{"n_layer": 10, "n_kv_head": 5, "activation": "gelu", "norm": "layernorm", "bias": "none", "beta2": 0.98, "lr_head": 0.00671, "warmup_steps": 400, "seq_len": 256, "steps": 7197, "dataset": "wikipedia_en"}
MLP neurons of a small language model. Each row is named by its layer, matrix (up: input weights) and neuron, and shows model dimensions 16-111. Each number is 50 + 12 x the weight over its row's rms, rounded and kept within 0 to 99.
After each neuron's rows, "fires on" lists the tokens most often at its 100 highest values on Wikipedia text that the model never trained on.

L4.up543:55 52 54 31 61 57 45 61 56 57 50 66 29 47 42 48 59 45 41 49 44 77 47 64 45 20 21 35 45 39 67 36 49 42 44 61 33 50 53 54 46 49 73 60 62 46 50 41 34 52 49 47 55 55 42 46 26 41 41 42 63 45 60 33 56 64 32 54 40 34 77 46 56 54 58 48 35 58 68 50 42 58 46 48 30 59 22 57 74 77 32 58 46 62 62 61
fires on: ",", "1", ", I", "o,", ", O", "a,"

L7.up446:51 42 54 48 55 53 48 37 61 49 56 51 51 43 75 34 36 26 40 54 50 68 62 61 34 56 38 36 37 28 72 51 57 67 67 61 42 53 55 68 40 59 51 26 58 57 49 43 57 57 51 33 63 42 56 22 59 72 51 53 49 59 43 32 48 40 54 57 47 56 36 41 54 74 69 80 62 61 31 39 44 55 37 24 55 54 59 64 66 55 49 62 41 56 50 44
fires on: ".", "%", " years", "ed", " c", "25"

L7.up545:29 50 61 56 63 65 50 56 45 48 63 47 53 49 56 65 45 39 43 61 27 57 54 54 45 43 28 40 75 33 36 56 57 43 44 32 50 62 49 41 50 41 53 46 32 55 44 86 41 56 44 57 75 71 35 20 39 58 36 45 76 28 64 50 49 56 41 56 71 70 34 53 61 44 65 61 39 48 49 53 47 57 32 37 69 29 54 28 56 59 56 47 60 59 31 50
fires on: " st", "b", "B", "-st", " St", "st"

L7.up502:54 68 59 50 72 86 45 45 65 56 48 56 46 56 44 69 52 36 64 62 71 71 31 26 59 45 56 39 47 48 39 62 41 40 61 47 49 38 55 53 57 38 52 43 40 54 43 46 32 47 50 54 43 61 55 56 48 57 42 47 78 24 43 30 52 35 76 34 67 42 65 50 60 76 49 51 43 43 43 64 40 39 43 55 67 51 47 44 53 76 41 73 30 56 27 43
fires on: "2", "1", " | ", " ", "898"

L7.up100:52 45 56 52 52 47 54 57 46 51 64 46 37 38 47 45 34 51 31 54 59 70 55 37 30 47 29 53 42 40 53 48 69 44 25 45 52 52 63 46 29 59 54 39 42 43 69 44 57 61 41 49 44 32 52 58 27 54 52 43 54 57 55 65 54 48 49 48 57 52 71 55 66 48 56 74 59 59 64 36 55 62 37 42 59 46 31 62 42 52 44 40 72 70 40 45
fires on: "%", ".", "a,", "o,", "),", ", "

L7.up263:44 55 63 46 40 45 34 46 61 56 47 53 62 59 44 51 58 48 63 37 47 49 66 55 27 44 63 29 48 69 60 65 44 17 55 50 45 64 40 43 52 46 58 67 59 60 58 44 45 58 33 57 40 49 36 70 62 47 22 81 45 39 65 27 55 27 49 48 46 48 25 57 63 43 67 48 55 56 52 40 51 40 38 34 55 60 44 50 33 46 58 48 52 57 38 60
fires on: " g", " f", " d", " dr", " Japanese", " s"

L4.up13:64 59 61 52 53 82 55 48 57 60 64 71 53 50 78 49 46 44 41 53 39 51 54 51 44 51 51 48 54 24 34 54 43 47 62 52 61 52 69 50 46 65 35 57 40 41 56 66 60 41 23 36 57 38 53 47 47 42 52 50 58 37 50 58 51 47 43 31 68 50 55 55 78 62 41 55 44 35 59 36 62 46 63 45 43 45 54 28 49 49 43 70 47 67 35 52
fires on: " and", " or", " and ", ", "

L7.up29:47 55 53 45 61 42 77 58 66 63 48 47 79 44 61 38 49 46 52 85 33 60 64 40 32 32 38 48 56 53 37 57 49 37 57 40 61 46 28 48 39 46 63 61 61 52 32 55 42 60 58 62 52 35 77 44 41 53 34 40 62 34 58 46 55 45 46 61 47 38 51 47 48 52 43 55 46 56 39 48 37 46 35 59 59 48 42 43 50 69 39 50 62 75 25 46
fires on: "1", "ip", "str", "gr", " al"

L7.up531:21 50 67 52 48 56 44 53 68 53 66 54 65 45 75 51 46 48 39 44 38 55 38 32 32 56 48 50 54 42 52 42 40 45 73 43 75 42 56 46 33 52 76 60 52 50 28 49 59 65 62 65 37 51 46 37 39 44 51 34 63 46 63 50 54 57 61 52 56 18 48 66 56 69 28 53 45 36 56 46 45 38 56 39 59 46 52 26 49 50 40 48 57 53 49 62
fires on: " g", " he", "om", "g"

L3.up114:45 63 42 44 55 50 26 46 59 44 57 69 43 71 51 15 59 40 37 71 72 71 59 51 57 74 46 39 55 60 68 42 41 50 42 66 92 47 58 51 42 64 60 41 43 55 53 54 45 30 47 30 47 49 43 42 59 35 47 50 61 56 51 51 36 44 35 62 65 23 45 55 51 63 64 40 70 44 36 51 45 58 53 46 38 46 52 64 54 40 37 58 51 48 51 39
fires on: "\n", " September ", " March ", " October ", " April "

L7.up464:42 58 38 58 46 58 42 60 42 37 61 44 36 41 75 56 49 54 47 44 46 69 40 34 63 41 47 54 57 37 39 35 21 60 63 43 48 37 40 59 39 64 50 38 52 55 30 58 50 56 48 55 41 39 32 29 52 38 49 35 37 49 45 38 35 33 30 71 44 61 50 49 47 71 50 41 51 51 56 40 61 70 45 44 67 52 70 68 34 56 38 34 72 27 57 69
fires on: " R", " r", " T", " gr", " Car", "ic"

L7.up66:47 70 65 43 28 33 57 42 36 51 67 45 63 63 50 63 49 54 57 54 47 57 48 50 28 67 41 34 40 40 58 51 53 59 34 37 47 67 47 62 32 61 36 52 37 52 33 59 46 60 35 61 48 45 61 50 48 58 61 40 63 23 49 47 54 52 33 67 54 60 58 42 45 56 41 38 51 60 27 61 25 74 51 30 41 56 64 32 47 57 34 49 52 36 27 49
fires on: " st", "\n", "end", " St"

L4.up261:51 64 58 47 62 47 47 51 53 50 64 49 39 49 48 59 53 39 36 47 30 48 49 55 42 26 48 47 68 25 16 71 44 45 33 36 41 58 48 55 38 64 37 56 43 38 51 52 48 31 53 54 35 51 51 64 48 48 48 46 58 42 66 40 40 45 47 43 46 38 55 69 45 55 56 36 55 60 61 48 55 76 32 48 52 31 57 38 40 64 54 53 58 45 43 42
fires on: ", ", " and", "J", " &"

L7.up218:36 40 67 55 42 55 61 57 45 30 61 56 69 31 71 55 50 45 47 37 67 55 55 56 51 36 38 45 38 43 35 66 24 58 47 43 43 56 45 43 29 50 50 49 54 61 53 76 53 37 41 66 26 62 28 58 57 52 48 43 49 41 60 60 38 54 45 52 39 29 66 71 65 33 52 58 48 58 72 48 60 61 44 70 55 32 56 34 42 40 34 34 65 34 58 38
fires on: "ut", "ur", " (", "ud", "@", "ir"

L4.up570:37 60 34 57 64 52 31 64 33 54 65 53 74 50 62 44 48 31 54 55 68 53 66 56 63 49 24 41 42 51 53 54 47 36 54 46 83 42 26 54 28 45 30 28 30 52 46 53 56 41 35 56 37 60 41 58 56 64 34 39 48 56 35 52 30 48 45 48 66 40 56 49 53 51 52 61 40 66 66 55 55 65 49 37 42 45 48 29 18 54 41 57 45 65 45 33
fires on: "–", "ir", "0", "id", "ug", "e"

L3.up20:43 44 73 62 49 47 40 53 43 72 56 56 46 27 47 59 56 47 53 57 49 40 51 54 34 46 56 47 49 58 45 29 46 52 52 55 44 47 66 41 36 79 32 54 55 55 34 50 49 52 79 46 80 50 44 25 55 58 51 45 65 32 57 35 28 51 39 61 64 60 68 56 74 56 60 48 24 48 50 61 42 49 24 55 39 37 27 38 72 44 51 67 71 40 45 70
fires on: " I", ", I", " | I", " B", "is", "1"

L3.up417:44 38 65 62 44 42 44 54 39 53 42 52 77 36 65 49 46 37 52 64 53 42 37 53 57 29 42 27 54 48 22 65 40 59 63 50 55 57 40 53 24 51 48 38 66 68 53 52 63 64 51 27 42 54 62 43 28 35 42 69 82 40 68 70 55 48 52 48 54 25 54 56 33 59 53 49 47 45 52 60 52 57 41 57 52 49 42 46 43 57 43 48 64 67 56 64
fires on: "-", "ut", "it", "ur", "iv", "ot"

L3.up410:40 71 53 55 51 57 47 45 44 40 40 71 50 49 37 40 70 35 27 84 77 33 72 38 50 37 63 38 54 65 47 55 39 38 52 57 60 61 52 49 43 42 77 63 37 41 71 54 61 36 59 63 45 63 40 42 37 55 54 49 70 50 59 38 48 62 41 44 47 33 61 67 50 33 54 17 73 62 52 54 51 71 41 61 61 43 51 23 41 42 61 36 55 63 44 34
fires on: " | ", " |", " | C"

L7.up3:42 47 68 47 55 58 39 57 37 56 55 68 67 56 69 38 61 26 64 62 36 67 42 47 49 46 40 27 43 41 46 50 17 64 68 44 64 45 46 39 49 43 67 34 49 41 75 75 42 33 44 39 25 50 50 62 50 40 46 49 68 44 61 46 44 35 37 56 48 58 46 55 57 47 53 40 62 51 65 56 62 32 46 56 62 45 41 32 61 39 49 43 46 53 48 45
fires on: "ar", "ic", "m", "ug", "g", "ash"

L3.up212:47 60 57 54 55 53 75 37 48 45 61 63 91 52 43 27 45 30 76 67 68 42 44 25 41 64 58 37 38 40 61 29 52 42 66 53 53 59 34 52 58 55 44 30 52 44 49 54 61 47 27 32 59 47 61 61 48 33 45 64 31 40 65 55 29 54 43 44 70 37 52 41 60 48 39 44 63 48 59 50 59 43 52 36 49 49 45 39 52 53 43 40 47 24 45 50
fires on: " re", " Re", "re", " | Re", "978", "e"

L7.up244:41 46 64 66 66 62 59 57 43 59 71 44 42 38 53 62 40 41 36 84 76 61 60 47 51 37 60 45 63 45 35 64 47 49 46 41 49 63 42 54 22 52 61 49 61 60 45 68 50 41 53 27 71 39 48 18 43 58 46 48 51 66 44 55 62 49 54 44 50 37 53 47 67 31 59 52 49 29 79 45 56 37 58 54 58 68 31 34 42 50 44 54 55 69 57 83
fires on: "ag", ".", "th", ":", "st"

L7.up155:36 55 54 52 31 50 69 50 58 39 69 43 52 16 62 54 42 34 56 49 65 41 46 38 47 37 59 49 54 46 41 61 43 41 74 47 65 63 33 42 52 61 51 41 43 57 44 67 65 74 53 41 45 57 37 42 52 52 28 66 44 45 41 51 61 48 31 50 61 43 39 63 45 44 34 56 50 42 67 33 36 61 24 62 84 48 40 51 47 43 50 61 37 46 56 25
fires on: "r", " gr", " Gr", "gr", "str", " Gl"

L7.up235:68 43 59 23 56 43 58 63 52 40 63 72 42 58 59 58 38 40 52 38 61 48 71 50 39 65 57 55 50 37 51 43 46 47 59 69 68 88 47 55 60 50 63 64 47 66 54 46 65 67 34 47 62 50 62 29 41 52 51 60 45 55 39 63 60 56 18 50 61 60 35 51 72 55 49 43 61 50 43 52 36 38 52 40 80 52 54 49 33 67 36 42 70 42 39 54
fires on: " out", " back", " way", "m", "math", " sum"

L3.up632:47 72 67 39 54 69 32 38 70 36 35 65 46 48 48 40 48 22 51 56 70 52 63 33 34 29 50 38 49 49 76 39 38 38 45 68 54 58 35 38 49 56 56 55 60 47 62 34 75 68 37 62 54 45 56 61 41 70 55 71 50 52 66 39 55 37 39 49 50 41 38 58 48 43 69 54 51 58 51 42 53 51 57 39 61 61 51 62 49 36 58 47 59 45 43 66
fires on: " ref", " n", " re", " purp", " j"

L7.up456:47 38 58 63 32 59 34 57 53 63 75 46 66 54 42 60 53 33 61 50 48 42 44 53 68 61 65 55 46 43 25 53 13 35 61 35 48 44 81 53 53 60 64 71 38 68 54 66 45 56 36 42 48 34 47 51 51 49 45 59 63 52 67 39 38 37 60 60 51 35 43 58 67 75 39 50 49 44 42 55 41 39 55 47 49 70 37 42 52 60 49 51 37 78 51 43
fires on: " to the", " | R", " F", " under the", " on the", " later"

L3.up634:59 36 75 52 68 47 40 60 47 65 52 47 46 52 41 57 38 48 53 59 43 63 56 56 49 18 57 49 52 17 53 47 48 34 55 50 55 44 44 66 39 59 63 69 44 54 41 52 39 65 66 45 47 57 22 30 48 56 45 30 67 43 41 49 58 66 47 56 41 49 66 45 51 61 49 64 66 36 50 39 52 33 44 52 53 37 60 54 41 59 50 37 53 56 50 59
fires on: " as", ":", "ing,", " because", " when", "."

L7.up96:32 81 60 71 63 59 43 52 43 52 33 47 45 49 56 25 49 36 51 60 70 37 49 60 47 47 50 49 58 47 40 45 41 71 56 56 36 47 54 36 31 48 51 60 33 75 41 64 36 48 54 63 63 58 30 63 36 44 64 63 57 48 67 43 53 49 54 39 33 20 58 59 73 54 67 49 45 40 35 51 53 64 63 69 41 57 65 56 52 61 38 49 45 44 38 48
fires on: " |", " | ", "| ", "ans", " | W"

L3.up54:47 63 59 51 49 63 37 53 64 37 42 52 36 49 52 55 44 48 32 74 63 40 51 42 37 37 56 33 50 56 45 40 43 40 26 64 36 52 45 39 53 65 54 34 49 38 44 59 77 34 49 44 55 65 57 66 35 64 42 50 85 48 44 17 49 37 22 36 61 32 57 44 35 57 61 53 45 52 68 43 63 49 46 53 45 46 61 54 51 63 63 54 49 24 41 26
fires on: " re", " pro", " ref", " a", " conf"